config.toml
num_hidden_layers = 13
hidden_size = 384
num_attention_heads = 4
num_key_value_heads = 4
head_dim = 96
intermediate_size = 1024
vocab_size = 3944
hidden_act = "geglu"
norm = "rmsnorm"
norm_place = "pre"
norm_eps = 1e-05
positions = "rope"
rope_theta = 10000.0
rope_fraction = 1.0
qk_norm = false
attn_scale = 0.102
bias = "none"
tie_word_embeddings = true
parallel_block = false
init = "normal"
init_std_qkv = 0.0426
init_std_o = 0.0426
init_std_up = 0.0426
init_std_down = 0.0
optimizer = "adam_variant"
learning_rate = 0.00071
beta1 = 0.9
weight_decay = 0.1
lr_head = 0.00783
max_grad_norm = 2.0
warmup_steps = 306
schedule = "wsd"
decay_fraction = 0.824
decay_shape = "linear"
final_lr_fraction = 0.0
batch_tokens = 32768
max_seq_len = 384
doc_mask = true
train_tokens = 458200000
max_steps = 13984
dataset = "wikipedia_en"
MLP neurons of a small language model. Each row is named by its layer, matrix (gate and up: input weights; down: output weights) and neuron, and shows model dimensions 128-383. Each number is 128 + 24 x the weight over its row's rms, rounded and kept within 0 to 255. Numbers have three digits each. A neuron's up and down rows have the sign that makes its largest values positive.
After each neuron's rows, "fires on" lists the tokens most often at its 100 highest values on Wikipedia text that the model never trained on; "fires after" lists the tokens most often just before its 100 highest values on Wikipedia text that the model never trained on. A number after a token or word is its count.

L2.gate130:164144149098115161157144135072121158111104150118135133138115119121139167105108155113157148084153112102084151130135129076111105116123151134157128139121119159156105122146118145128132155139111107118124140108151112086129142108080118131155132136139170128113107138121125159117130112141125115163138152135156117153095134145100146092090108084125154137174114145121095122123065151111160119122112134136092191163157103145132174127141181132102084147145097115116132096104111146132163111145152157146093118114166159107102146158138153133152168119129142139117140127155122138133151138097143180120142130078077105112131098106105108127101156147084086129170097136091101088125141099106144132095087155094156133162120130117160135107130106156150157140136098157118121142088134095148135095113112111
L2.up130:120146160089133160140131208107093122136140087084133126093082150134132093143084137125206163169155121102132125107136127073111139114140132065155123094127150121163134115169103114088103145131106132163144157137138122109138143128121131113125134100121100136134160128148141153108132125144133150104130116149082110090094091164127170092097146087146161121140141159130071141098134152121118127132101097133107156142188109179118094148123145164115143103122101138143123118109123129131161129118139172135137138165129126153103118146132153126120151161115132133117084142132096122140104126149131129145126121144103162151132105122069116136141164132134132160127137130105121143125106125108149150140119127136158083099078136146149110115141104151177113151122145142102115117130142102167112120155035135
L2.down130:126138150148122130117162121137121117118110135163116124136160111118136101119137156127094090105108158151124173099124100122181144120118113068149146142133096089136136163113136194156153140139140139128160162135144120108126144190106108139120120140138050123129114101092133111083138118130125109136106139118175079168138122142133147182148135119121147125094117148158182171141176103095140148112166127118105100123123176132139157083132107145102159106139150144128171120093126149152121112088090109108117122148124125102134151151092102153132132129141102164116129139139114129133160111126089131136138170117149098171150165184118129142131129124174132101115156128120131135156161139161107113121156153142128120129123144107107141119161167157103103115112131073122101133094166144108127113138185111
fires on: " York" 26, " Bar" 11, "ar" 9, "ian" 8, "ars" 7, "ring" 6
fires after: " New" 22, " b" 12, " T" 6, " B" 6, " G" 4

L2.gate562:134125118101100113140100115075120044093155108112103141148131140132161127148161172123144124169130131104108117100175068134124139165098103138106160118092172134110131111137124123146129158172081095114135160155144117106144100153083160092150127088077160181110134098170097137151170108124109083130140114156158164142106129106113143149140155163106113094135171134142130118121126142097170123132080147162138111140135163159118116136171161148110105118148111153075165146118129125109141080106098171135137143113133169122132147129118136106069091109127158114103129119141126128124114097134172165141126127153143179123145167114127156141146135139143138137118114134119087128128142122146123121104121145142135072113097136113132125133128146148119101125114147102122168111131160091115128123146129129
L2.up562:145114138138146113124123130156133115132136113130136169105187138164154121097145123111127096126173121095102114088170161113144146141109120125134142114097142121088121130120118144116104153128091147122113136123133116131133123101141125102159128114110165161149108126142101095132111158162152108093119160106163145123131140105130107145124149121110053101108092114123154146146141146108152086088136075130145159147102119159166143116125139111128117125145127103123139165124149149137103108157104117125127105113172144129118156097072142098123150163173099138145120148108131099129114068165113177198117113130165120102124151135155148135126136118149098131123098156099127135166132081145148154147115153120159112126111076123107116109076097097164120128172143116099133124159143127137165112088118144
L2.down562:094108155111107128120137159110121157150110119130108123160108120126084126147137140128126093109126101135139157120093129100136159141148144162132111114153117132169161144144141117137135113104146121145114121130081117126135162147111147156142116130133101098130122164115147155119102143082140150159181113148145080130148141145129117133118130123159170184121170158197101121094120084125084175136120134157136129140131116102146139142121102152154108135167124186138177143116119133150098088141142134120130108141135124099135099107175109142161134136120136128152126145125128105106106183061119137149132137107103102124107091112113112116133150087082135112082123106168162104094122163120116126097117108111113147149171144154193111129122126115121187132134111131124117096138125114102118128129068147
fires on: "ron" 22, "ick" 13, "olk" 11, "own" 10, "ore" 10, "}" 8
fires after: "quad" 22, "f" 11, "w" 10, "es" 6, "t" 5, "z" 5

L7.gate839:151101124137109107175122129113101124121145117127118119125119167089105121150116136092114112144108145160138134150091125109179129128126104129160056186153130150168128109118178154094105139123103144129146095164117149107174121115137106118146135138092133130118149127100125128128144103179110072166118128147138147173144118174107121131083118117103123158128110167101115111114127155147115151161109108180130139184136141138097151134105116119097122158103141150149133104191084117146104134197129146148158133096104112102147151109117100112096145149098184093109112164140101113144170117136103082148142133097107130101155137160159086138147125103100131150141146136108134153144183125115140089079136133123136135108113146116149120141146131121098151125099125198136152148088114134124158121157142166
L7.up839:086135145085154132141102165131120116115121140084172135136120127153110119160154141144083079124101093122117107167115112104151164156122108107169147118162108127130106106110121114130113157110183121176124134129167134133119146126129110141131151151089132094131176125114095144116127143164104134088163135138104142103123117172169127127131107127143167129138156163125107132157133105150117140144105102118114128101148158084160108150096127158127113116146116142146171117102109099153159125126138119160128121176140164101125097143149126158135155155125141129145170116156148153107132076117109075080138176153164138188123115110109156163123126153144134095107106118124101142144130153084146091100143130110106100143163098136117146110133136127127113100114146084105140139123136091129123117160126137
L7.down839:151158176145149125158095137133118124084130132152079113150142125129157129134125123131124101106129129134150122138108121127172106149132124113118099136134115090147104104110143122121109152101088124128117118131135142123131077070139105113139115155138142157121120146141154172102092140170086124149125083170100173123095112141097151135119125125128127134135099137098144139102129156156137132113124093116144124151158096086146128150122092135113100090153135174118117170094093126143146101158118134098134126168119113117139126160115141090139149132149114117104120139126141116156190147189108084160150144133094123162150083125110128102146139131151122166145148114112170100060144127102155102165067130085106119117116161114081108124108149128150085123130180167134130141094119091138167097113135149
fires on: "it" 17, "ar" 10, "et" 10, "ro" 9, "ig" 6
fires after: " f" 33, " F" 10, " w" 8, "af" 7, " G" 5

L8.gate647:135120170121137153159152145124109105085085105142159128117136158087118166095141112133163151149170147142123115107120123158100112105124102143078134120092135140109150142180123149105127104084165141145142140125056132147118117153147105143113138114150107140143127115121099114147155108132171161116138101133142108100123126139168111109133120150102161132134119169087133075126129113120128093129123143136134137133146138173121124163167121155128125121090135107151145103139091148132177139119130175155130133142168134138120150094118118142097145166157068096111159144072099093165105136149150123093121118162105114099173132120107125113137129134128115147127138107107125173102098096125151104137135106096123112065071166139132124137134162177148111126123100149111167139080111115158171071142131105
L8.up647:122115128144114124165092137108103124125124153120152154138111130142076140099146145128113147153128110091136140130124134117098171117122108131118089169144093155126110130142120128128112137148118156159100173126129117091170147119127123122109115102102149111148139150185090147112125127149148160119095158172096113110150143119144135093156117125095157065079128164135127103095163124142139121110108134118167161101132086103149129111171110128130114170119165117143089131153182131092175125123119086137136154104129081112122101125150140114117112118129146146144133123140099130143087132210114126132174138129129161067137154182115124098140102142123097123111104145093164133166128129116130111143135142099131163147121125131167118130127145130164109117127074139167125105139121143133119139125136150
L8.down647:147130188153146146092134112128089115125099112111112148159126136123102166155117146130127115173145089145157137076158080126128122089155147119100147097141184090178180179180161159138145147143106136123154134126141148113137105104107123097123117106126120134106127093160134126140101144072131118099151118095130126163114159132133077114123148137151159113090134145114099137121064140135124087117121111141132101121086154134114127141138115094148125171112136139108153099161120144156124178149137158110153136139148159131135144099139125126104091130146138083103166117104183122109107116154156135140096144131158116125129156132141162118109166098131165152101132107157118081127137122127137160091122104133083078098131117128121109128148106147146100135113074101111108178130123152145117131130140163
fires on: " of" 55, "," 18, " the" 8, "ly" 4
fires after: " one" 21, " of" 8, "1" 7, "2" 5, "ne" 5, "est" 4

L6.gate399:116107120138120123133127137146143127129134195156106116103105128117123121145134147092134102118115143120158138158150129105155159145140160117155085186150128113145095132129125120171136150101130161108141108116128131105127144127143141144111146156106091127138081157116138089099108103135127126139125124114115168133146119100160104090059119189100145143151133134070115102079142152114124157129145169115168093145115125123148145093125130136121119100148143116129163148149105147114118140140133139091132153134150095160177166111179122168129117159150101129132090127125149136128136143116159106152109142066123137112146075141120116156126119150113120135132156127145140181113125112111145105131150147170135101135146099118108102129139130125127150097106120122079176106115085109141100109114128102
L6.up399:125173113099113117122160167084115124131133123106095138122107127171125141110113116159100147144150128135159134156147108121165098168131177125156111136112123115133187129087077144155118130132118123125120128112164152113128104130128146086177069121150116136137078122137180166129128132113141100114156132147122154174177142155077135082110142130114153109096118131135120124121087134130132145138071155147107126145138127114149135129104115085102110143102162144161129140103116138131119124111125169108139111163117117143117149121109118163130112137143131120146126133138117134081147136083119142127161088097082141122155064081119140161112145099124167089158089109108128140080130106092154122150107169189116073143108129102076141155124108122133168134081157128125152097113143134137111130086096108
L6.down399:110129111123178123155133133142135084112103109132155116140168143125143138162129132163139149185113124109128140160122111137132152127164088155121119128164148142123076103090152145155099117084169133108146115113160160122151105112135140147099093119140141162122110077117119133146105155164102163141095155111122092123124121103113136168148144109172137165097122056156121083125180116148133151132145125109125127173133152104124095132107107130126161137110137137096140123163140138115136154137073153161145149145118102132159105140134141166123123113165107131116199124091144132118147130143123120117117158144158143160164127127137117092115129157121165107121116152114112125102146176111136106099126119119106142075124197190133107115122122133119123187124108122089120176116140139137143101131118101
fires on: "." 23, "m" 15, " att" 9, "urch" 7, "e" 4, "ound" 4
fires after: " v" 14, " Ar" 12, " W" 10, " w" 9, " p" 7, " ar" 5

L10.gate28:109120116144093144100139124099113086129042143102115108169107084108136135145144120125121092139085138115083136127142113144105156121165131113137129135160096117142123165107121098101137139131102132118170092147113144142127083112135142142123093120186093102153160112120149107111143103103125112146117122101157179150139096135117114121158105134137116117117163142127145103114153117131139168133132179105110125132064139066120155127113166113137137145126126111164114149146141162140146117135135129099123123105082123140141105148123113114124113088125165117104146180138130127069189108154118162133092167112163138150133106105148132112132118102149143139172158065143128124161142084129118087056165140129091125135145113087147148139099128106137128113137090122105139123180089125192142175111152097
L10.up28:174129150110143125135163119111118180161176126127172185190120156128123153127103117074101134124142137110114159126144200121154113083132145099146127129124125125118137135119191114155084095132117124097136119139088139111122130111130132101132112115126143120071169186144158102136106121159107047081070140156100157105168106148123132134137116117119089142138152145155150136140155147139131151131093190097123113093111120118138123151149136154144147129085110115135143155159119095146109132137138108111131126141113118172138139145121123152128153097121125138137077115136102121110157168149103099114115110143111146115120159152165104137163166155106123089141161140108124112163117118095103115114140092152143131148144161154168141125166145136126117107112117087152153124121130147130116112076092134
L10.down28:103105130163124130129143167140078119115113146158129113102119107112116098139109103160125093162156129126139139161089180143113133129117132134151126178114127107141146155127160152133147131122120114134122144136153157069113133127128110121137082101118085154139153104140112150115138102082121086155137127096128163158149123095103106110138108125157175074163162105253100151137122117101115147119161108095147136169114069164127115141098126119115097129136156123148126190162126112124122088146161156083137089115154114099122081175114131130122100135116123105156154128139113162132158153130103122104144109097118114108080114178108148119128140118152082123148084107136110126120107112092104128142136136141129141142120115150099160127155121133113136158161160094162127113130126090152129094111129128
fires on: " " 87, " (" 5, " \"" 4
fires after: " on" 19, " |" 17, " the" 12, "On" 6, " of" 5

L2.gate325:121122086074091152156104130128133143142145097107164116134116127162100136126123146135107128151138101145091137120128132150144095131119114125113136131138165107114128121103130142103133111149174133132154128104116129100059153088142133103117155095177121141141099141096164087154132123105134144172159091152087127121107129159114141084121143127137140123154095087121108108134109132126121170134112136134146144105113110114130125114138115114114114090090129129122125078181119137182135171128108125122132104141127106074136145150125112106113148102117107099082098176181150135182096094144113115120144100177135163149105131131178125157190162125153132099117137168149107131112130084127146122151119154099106124106159099120120122144156065085147118140131134140123119158126202136138140096159114118
L2.up325:145158139127135157113131096159155116139121099159106133128170110131128144156071135119104126099163158133117148169098124064058139143142116158140128113186129113115155121081119121092146081130118102136143080125120116107125127125145124149151103154108092101157109107122146188145179087149119135113113097095126127145110159153155132146145133108107107122119116059150119111103108140168103193131125113151148131139150172145153109139182119161165139102120128133104114148132131103105126115161110130103117130110099157110186101139141141130108168076113151124126126133131107115120160156141137103108144154147118110115150160112115135126139125135128084109107171128152087114120121110156116108121120079131128133155137118176167185120128121119082151105130122132141137087134153107122096111126093130
L2.down325:122081139090091085161145113153112106139170170106159133087128124147135168132110137072107154193114129148136135108156085189155087133090107118143119149085158146115120127152155153122110143091160129115144116112120092141101138092113161116150156136135135145116127121116133140133130131134150117176136119109093142133108100095124112105141121166123134134145075157127108132145134108134125087095119144089124100160143089110139141120082133111108122152105159125136139163143073134113153179107133106153142097109143122114118153132113100143122143163132125134098061150163149133111103080109134112158099113151109132186125111094120111122132142103094165094137144121137116168131143164114120156136134168147151126156123135131122112129143087114181139123159150144150109150147106092168101087163135092
fires on: "art" 26, "un" 18, "ris" 8, "ar" 8, "rom" 5, "rian" 5
fires after: " B" 19, " L" 12, " M" 10, " D" 6, "M" 4, " dep" 4

L4.gate1003:156134157109120153103148086125129105155104134146145124162139177120113118157174093080145133149167153101112142084157120124175103123120065188170157113127126134192139107148105175125161099117136090087122153132102138126122106126123144151152137135174120122162143139131073133137130119125105151185138141177147108101116147096178144127131078119139140112119100132129097104119172120100165133090138112144078134133147126129163146121128074127137099092102160117174154127152130111102129130130153140137105122124167118148140196202162081125111181129120111118121132129159114114136141093120129117107131116128116164100110114105107148140092164136102142109147143087122141107139149104124127121151125116101161141122120138116104143131127144148126121110143131105151144140184157116107144136162136131
L4.up1003:096131115083110112106121106089092132124143165146120134157153147150159146147097119135132132128171153063128123088123069141119114092121106160112128144095151132137104130079138115111118116130131128120096141139139157113125080138099110148150147116132165139133143106150118132108098131139090124139123103124142135118134119124117151081117106132138161121123112071132131150164151125150156126075141124135119140160154133139164115094116053143120103161113174112174135105143164115144119178115109147161095141124152123151112143160113120123091145149068115112112100105166163132127124086097131115102125107112116171104107115143109085124157169154145142125157120105112134119108093056131156133125121134131137112143137150145121114133150107150150139120113134119130162152101152101160145150158186101
L4.down1003:114117096127120129148133120163140114139134131117108128139124112131096155129134106135134176150115115134153107115166081116144106143123108117126132135108142142146111102159151138110114103114163148114122125147125111127094111124132122112094116142144143116151144149140129125113114120152153139141136164160151079122117102138128127097144105121148121144107137134255124128096134000144099116166115164143105135138087117107126136148114106125124135116120097155145153125073122129124126157119188121126137135126128164140133123115157171127134123102135142134151107107124137155125123147126137125103118125143143090113158137124129147152113146140146126116125129118133143119126140137084083145106139155128144143109117137141170122121134129125129143128129154160143109129130117140109137128163126090
fires on: "-" 56, "." 38, "|" 4
fires after: "\n" 39, ")\n" 17, "2" 6, "3" 4, " |\n" 4

L4.gate277:143136125106112140142124099120110109148121093090124112125090149120121130129112119108107141139098161147125146101131127182116149137143116132147156094124096115132130141147107145110132124124133127103163108080097128123060128125124135134165095119115151099134093103163160123146103148118087139163143102124118153160129165102113111094131149137161111125107118110144118135103171151136116116145115131159110163109155107120167159122118146135126102150104126143154107143130162131117107143149121127156089143116102152112150118183118120109097130096126128103150118121162152130112130146195139152136145125134117155103108117124118133157199130163114139129117126103166099132139131110102131141176126129136086132180135158123142124115117093076158144168139158123129167158121135104144099148118131093
L4.up277:093146130145094130108148148129129144159123084106133118119117110121177150154115140156111140118093140123172114128151133157121116104144104098163093119194127139150142128126096133130087094116120116146106144130079113075092146126123120142074091146124145126121101122098170128136195108133119134137094138127123127136120104138117091136156146108064110145104169127128091140103143137109137111123133098177125113110099102131126127068123133153147143155130161109093099119161148103170140132148137149137129109111156160117119114116134129119127129083110104145109121100157113111131151173127156127153165142183104145123105100116157134111114139112155126164070186086164138124107156149133127094146108126166141105104144112127124130146126110128115100136160137140093137111103120132123130151116111095
L4.down277:103168153129168135145066122154101136103141144127130119133127116118147098128138137137127120159133107122119150133161143114119089151153172178137172170128121132130189074139154088134155133136140121117146157139169140124104094115099188136088114107116131138142133111166107147118097108123136144093132139116109119144149150170124149148067129141164146163103089136156173125162170123112092123141117172119150127119168118126161124131173123171071155163098109151163147111132112144126095125092114153109087079127156132145124158144136052171118096149149123127105098101136105135126130107131107101125102123101110160156121133142118105129126126101124147149164104156148120088154128132136140157105128132128125133123114143157113084121107134139142136143137150127146141163123090114154139089152172117
fires on: "il" 19, "all" 15, "al" 13, "em" 10, "ation" 5, "an" 5
fires after: " F" 21, " f" 17, "att" 13, " lo" 8, "f" 6

L7.gate884:096139144145148152176102111109147138129142130153118120151147143111149138109163130141111154152096142157114135103120122141090128079115131133139166121091127127162113135147139121136134140119145121111130160090138134104094104132119104140127144137141111130153108135122154134106115091126173114097139099155113126160112145096138129150150087149112098166167136146126109071089088141164088166103172155174109123145148092137144130088089132101075146162173109108098174118129160159102170112155122104123120132139069089098117092139146106139158154123092158120144130157181113130119120141144116109117157133103121185117165125113145129154120129141166104080128126143175111130110156120121114153104144134117149087152124128153119072157144147119099096107136142174109133151139198115112092158112122131
L7.up884:116156118141123151124128113147161135160127121113138118104141127156133099106084154112117140123171171099126144072075118135133128119170166127134124104115128136108170141105133125114092125129112154135129154096133127139090094145080083112100163108128107110156087141157160147155121177124147131131130116139075114155121093076117150140084107165133166140136104133128131145119109134134104144146136124106119131120121130091197126166048133176118109116175087096124119120114115152141112144136111109138133116192096118106117114121136129147118112137136119138155113132169153102117087131171145120113106131162099112131118134116119123125204138078163099086125114149119143109149116106126119097168099124118153156146121149131117079155122115116103135116143140140131147100120134119152136129117128139
L7.down884:157122137142128160089074119101132125146151105083131147104103147147110151139172142101100144135129141094134100165112136162170096100104104124092118130130107153130089112100128111121106124091157127141159162138099148125135155119139163158106121113141155140119119103072147172142075105128120132185137106108138105122069149137123145098164110154157104081174119108153085119131136160131142110104114099142124150129165138182123109108114144152114080115119101096106132119162126131138102146147145112164143126145129148134130116089138129123122162170142135138125151115089085137136141097153107105129106163131112090141100133116149124109156100101133128153138116145067136132130101153092133092167085153113153130133153128107086137121112107121169093102117106094110076199139155082104124098146144063
fires on: "ur" 13, "r" 10, "ar" 9, " Lou" 8, "ü" 5, "ew" 5
fires after: " L" 26, " m" 13, "M" 8, " M" 5

L8.gate336:138138119099123122122129127133140073157122102126157093111135119126141139145130109090130118142147164111118146124118127169124153128102150104107121126089109176156132155156163105154117147151103121112135115143116129177182068126138126130151151126119087107120139162141091120108130125122159121149156154137149141131161117143202154113093115166175086132147121159110103088147114164149154080120077138105091145115152143109113165165134161094126099106124055145139140103157137128090147185141128152132156146147142127108115179112098121145083121165122160101109141148112144150121131159158115117128106162110137135154103127129134167144149133145125112115173125114149120142117143166104119197124143137085098141135069146123095144154149116158150130125142117124163149125091149133155063112130106097
L8.up336:148070156108081159156137114104150122103092168124129180144120118127127094111139128147145150088124137111089138088123171103170124083104111176105077133173091117129135119129135111156135078110121108137142104123146133132145120073177141107108108126142134117115121143156117101147143111160135095112127066123115138094119136152132140122175134122106142114079126110126143131153114153114112150118109130126159147139089119153143125083114141132149104111118131129150136100106144071163144187151171124139114110070102141126126145128141171158142134116157114128105111130132132116131173144135139142108134101115141115161184146147098118156122131172126140107159187137142110194150133141177116137134127148119129105094093145174109132094159110144119137165147144112126144131104067121141097116157109092
L8.down336:125104118087162120087095135154096112140125087113125132106178122119148158107105138129147074141124100120153125125086132138086163168152131142163142104135124100099114127115121091081112152142126143169064083177156168120120117138148146088163146122131106140097140138078148108131135143180116171155128169089167144129120133130125093139108153140135113141118123151077119107135127155096123114097135111151096148131069128102130140121145186142121105121148116095128111108124110145126067132160118102113147118130122111133183105138133075121156129157106131072137124111123168153080111119128114118146096132148125145127139086128119123112125175139127122153116117156130123127100116115089152121130132143103141122142165147129104124144068144100103112101122125110161117134121152073136097131120148140
fires on: " " 37, " (" 8, "18" 5, "1" 5, "|" 4
fires after: " " 26, " |" 11, " and" 10, " (" 9, " in" 5

L2.gate669:164095146104092096126183118073167101137086144136096137138105143136155131108117135101096165138139117124104119111101151117125122121115143152104096148123143131161176134138158107141168176067125168123123119100135112140138130144133091121126153154112140150131113126140116189114130130139175163123126116156075122175117146121140144106153152104160114144135111139148139085135099114120156112128140146139092145137122111067122098129096116156114148106113110128089151103162077120132112100148115165162133116138101113126148142169177140152166111137130134150161133163177103147145120163125153137146142139102153128112156119108189109137126116114126128140148143143100146110131151148144153101104128163107119097096138105135059127150138177170133129069108118141129161094113104132127123138119147123
L2.up669:120112119128123092100121107169149114183113145122084122158165108110115135150134101115134105151172173142123145146104158129145115153114138127174146131151152126146156151109109130122148144078138128150086206115125171120138086131124129113142130136111122109118107097132110098124109097145134146088087093143122134147114159090132085110174132175147082111129087139142170107137111111114147108128145140121113107094127152092133120127127152129118151163174131117160119131109108149117150102091105104125158125135093143166148164137098125184153165128108119148136143128138114125086157103143145142118168159146151116107153135148125138145119097132123144120150103090131124132149168088119132149115160133141112142091136146118183140145153120174126096144102142083133131111123186134126166116131135101
L2.down669:125137125114134158166102160113146150109117119138143144116139165118113149153117141113117131077101129143115135161115139108133163061108145108105113144129149129134124109150127145124152119192147127116137110134155117116130149193150111117128141154149157132161091156137138149109136169132094150101163087135150109048114109128141081144081105133100153132084134132127095124170166144164136148098129159104147122148144121169119127136161137153124143140110145125109127107103090117135153167110158114136103074141169153124136110068111084090143141125163120122105114097128103091127096162112112129145095156157112118149152133130125120113164113104087127100078137124148121120134095109139125140141117132130133131196130157177091087119108108144149126109123108117099155147082065087108124123137124097
fires on: "re" 16, "ge" 13, "ring" 13, "ris" 12, "ex" 7
fires after: "S" 17, " Har" 11, " C" 9, " H" 9, " b" 8, "W" 4

L2.gate385:140150088118114132098139098146122119162102156132149130143080127129133107132163165127149147097100163149137135090129113114113126118089112112133119157129149136149132090174159120120170139164157098139162154148098114115108127109161116104173168157132157145152165093127109142124158125155144146101134141148095117210144123123108115102134129135092110153116173086120105160149122133152163138142131146139096120116175119113128117122120118153096099125148180159155117061133146156118156143142107112178142116125073115085141149169105077152136145082129125123133134095122143163191117129114104103139183145096125145102107161148100126133147174124100111129120135084119120117151150128088104116154120131088126145147111162143174098105106126104111150153134141123118137154158078169108148143144120135
L2.up385:115120100108110131136131115098114097190099122129121188113105136126135124085139121119151111146141125108112151182077113109107130118120160150110159126143122153122156118095126116122139113144111073123092134138088107145166132138108158162164124134133142196124170125123152142108127112151141142147155145107138068111145126119172125127115145107162109109184118145127137116152158132118135170107115139131167127102104134128116130147178130154103107127086086143139094146135125077128143107095124163121102118125154143119071124155174127125150177156117159124099137127133148145106118151112154130140091120122132169132093123141148156164148125071136141181141107182145116145116096137152127124129150135157096122127123114137128148127153126157151129124098177105160097120143150127109127100115106121
L2.down385:141094146134104124118144149153176141098179103125104087105129112090124134170153156144110120137078140119165101147126144155163153142166142120140112111161105128124086115100121126114123149167128129148134142180162168081103150170142073124133106106115146101132145149123137099163095109183100099136106161137141137105125113111112122095120107125133153104110148121118125101159103141101137107154159120138134139146114130165147125101102113169137111106114105148151141141155126127124120130153110134085107113139162123114130128109123146089086149089074117126153101103109136139186124148138121113144158105144141123137140093110161122091148131117133118169132149115147106129157134152140177102146075122110164116171104141149090080082163135154071137146146066167130125170093114144103198163132145126
fires on: "at" 30, "ar" 17, "s" 9, "ate" 8, "et" 8, "ost" 5
fires after: " f" 17, " s" 17, " F" 9, " h" 8, " fe" 6

L2.gate267:103139112107123106126129113111130158174106167121139091133115100095182113109104091141090141122112130167168135130103116162137145143101114142125108110131095159135153145090075129150150133110083094135143153143104133179136148131117137125135118121146139121153110145144150124131110104097131119085105103145147139155144146115097104113129105147110124114145133111096110138130127160058123145146107116146164134095135128149139154088094147166140120090149128120100118095170148125116139112142108166144104114098098129110114114186125162129114148154091093107128151112136130083167155109164132137159160139133105145112148103133124106129128143133116121139171148108128120082153105140149091161075122153113147101141158126130139104107149161141107183119082180105157116168101142118170142130097120129
L2.up267:098129123153109122175125091110153120135124161114121123090140085109136101155139131146132103158089160135134161145147091123137148114107091118121156141154122139093104149137099091164145116124102125157111170159112133152161114112125088138157109152156079090165139090095129118140117123164136143140107127102141143119131131097108121138143088142119112133078108110133137106147143135129112141134118130139172172117167104103116121105130127119131137122125120117183109138171141109133098162122139125098098141103145134107123076142138086088133111191120112115147190159133109135180142114155107107140157174132143140149096094114148150120154154149176141138076112122096132159152035084105087124133131143104124096101074158106146128120161140144108123088132112139104131122125159095117120196124149123
L2.down267:104157120102100116163144120114143109134125084155121109141145164139139125126171093123126096131128159096135123158099137106118124149122164132092132105171075138163155139121109147107121124118163127139169150082093153069113110130091144113098105089137144138099109109150162125132167103123126123136125107112100125101119105117115134119090147130124146091086100120187128150128081124140108080141101131107136174078125144119166104129109115140154144133104115109133107120093125090100134163111113133155166091151105125134125160115113101122125143118104143146128107098113162109092110130167178120142112082107122160145126130131100085104135099151125118087161153086129141101062152122129130159137193102132142148124174128114158158118138183133138131098115149130163134153141132151158147137179137133
fires on: "==" 46, "°" 37, "ep" 5, "°N" 4
fires after: ".\n\n" 36, "120" 6, " " 5, " S" 5, "46" 5, " |\n\n" 4

L6.gate177:137080171140118131139130153153161100106097132139113133114137132143156117140136155146133139112107109133165125141124136125160143105135129161117145097122136112098153124125129147136105128161143137104157166133123128109105112148188124133109129128171119076189162118147144137137092158132121142116113120142106186167141114142127097135128085056103141112156126114104126104125101176106140134086116123122147159108116133162141110069128150145132133184125135120173156116116143140128104142167111120161168130148128166140113118118133159148132129164077118105097143108127156126148142142104144133147132107116124150067135162101123149152115133116112125100183112136109161177137104136114120158137151100120136148132098123123132166118155149112069140079119159146119118146090130127144104130168157149
L6.up177:150113168153105124130144101139139149127074129163118139160141109123115157141158092142140126114106088156095162117137112150129125114121125107166109099129085142112126086095143173160151184134169133115097106141099134129096110088138113099101150113181160089168155140151120143144113128127118084143077138143142125138100142099087126135146138153106155094115148121112087115118125145148164117079141096143099176076155138127117139122130142110110105175074108105121161107145114101120135113110157105136129167203162146145138076142081090128127111149109117142093138127152170133134120140153169090144127131119103162103120075093150133133121144121145149112128127157131110152128106092152130098117092022116155127122116117098128131107157157137167133129108145144170150134171128128148086169119113105
L6.down177:105135115133147142118111145157109151108143171116129148120129113197100166144129170138145121125136103109128127129103087118109175140120098136104113093109137131172143103113106154101161169155170131088117125087142151170148143091158156173136070078140116123143137110065125140118120077125142143090094112125131109165115124166118077159120135155108170107137133112078143183134136167089155081146117084140180140127120181155128129126112125148116110143156160128111137143111165109114128147161162101137115116109152120077162125109133119137135151100157133081125099132130167150148108123054117119116157123103124131143142114101106135137139130114157135132138112099145119144122101130119130128115104137165144105132118123163125102138173110100123138123166155071164094099139143118152109137159126119
fires on: " " 54, ":" 36, "al" 8
fires after: "\n" 36, "'\n" 6, ")\n" 6, ":\n" 6, "er" 5

L10.gate146:160086146133125158139133135091148138132103138102147149133144153184134170119066144123139113142138096136118105148117107104126128122171147143171135097114101162176109123104103135144145121105180155158123145123117146096151128110139146129149135106146109119135162119151154127120117173126150147132131147098186164176148126172133104101104099106104163124133159126116117183111143158133158108096147145134128163127102131079132172165167134110110130144127128136116113134115106106102125108117171117113140116149137128140149118141117127173089157118131134085098126116108144111115131158114136097180130125139126116151104115100159178159132181120085134130106106124096115097111121105106138108103124132135126142117072121166108155162151102137110154112139114148139081140114110092123099119153156123
L10.up146:152142113132112131087132172166117133132160114195141174138115171126132111144124151113146157117117130161113132107092127066107121122113135145159114159137137136148133126147114147129151097162091114096128161098131117090132136098150092122161145116137156125126114142113157105104112146174087118178132117159129132099159121084134154097117146141112094127120117126128084111134122119109143084118070133135091140097119126106157113136097125102099133186162127125116153087117117100128111125111107107109142098111123122117130167095162144147121107137133157094137142101121140128114112140106090168130166139118116163127156100084117161113113154111142124075124069146144111112102122104083144119125153127122145141104108132152116144135150117139108097147165137112119156079133156145185122130128103127
L10.down146:120142152157118129095127110119153134120158134133110146073169119183128103105097142125120116176112074113144166126121136149117164126180123124108126132109139129138134098142115141093087120095133113077095123123107104102117136092131122121132094131111127133114109139161081116145174097145095125073113115143123140145111129161136106132166096191112132144103178154199109161105132038130170104089105116126153137159095144099121093110102147134163151127156167155149144149152142137125131128157112087135137146125130097109121102133142133112112144137103113125115154094160123114159111158145139077120177102140140112081134127097127140093125134107072128101117115138119137102134145129129141124133090131156114154094118081140103160176144128160082153131106157103167123110154103152162121166145128158
fires on: "-" 46, " |" 21, "." 20, ":" 8
fires after: "\n" 33, "1" 7, "\n\n" 6, "2" 6, "5" 5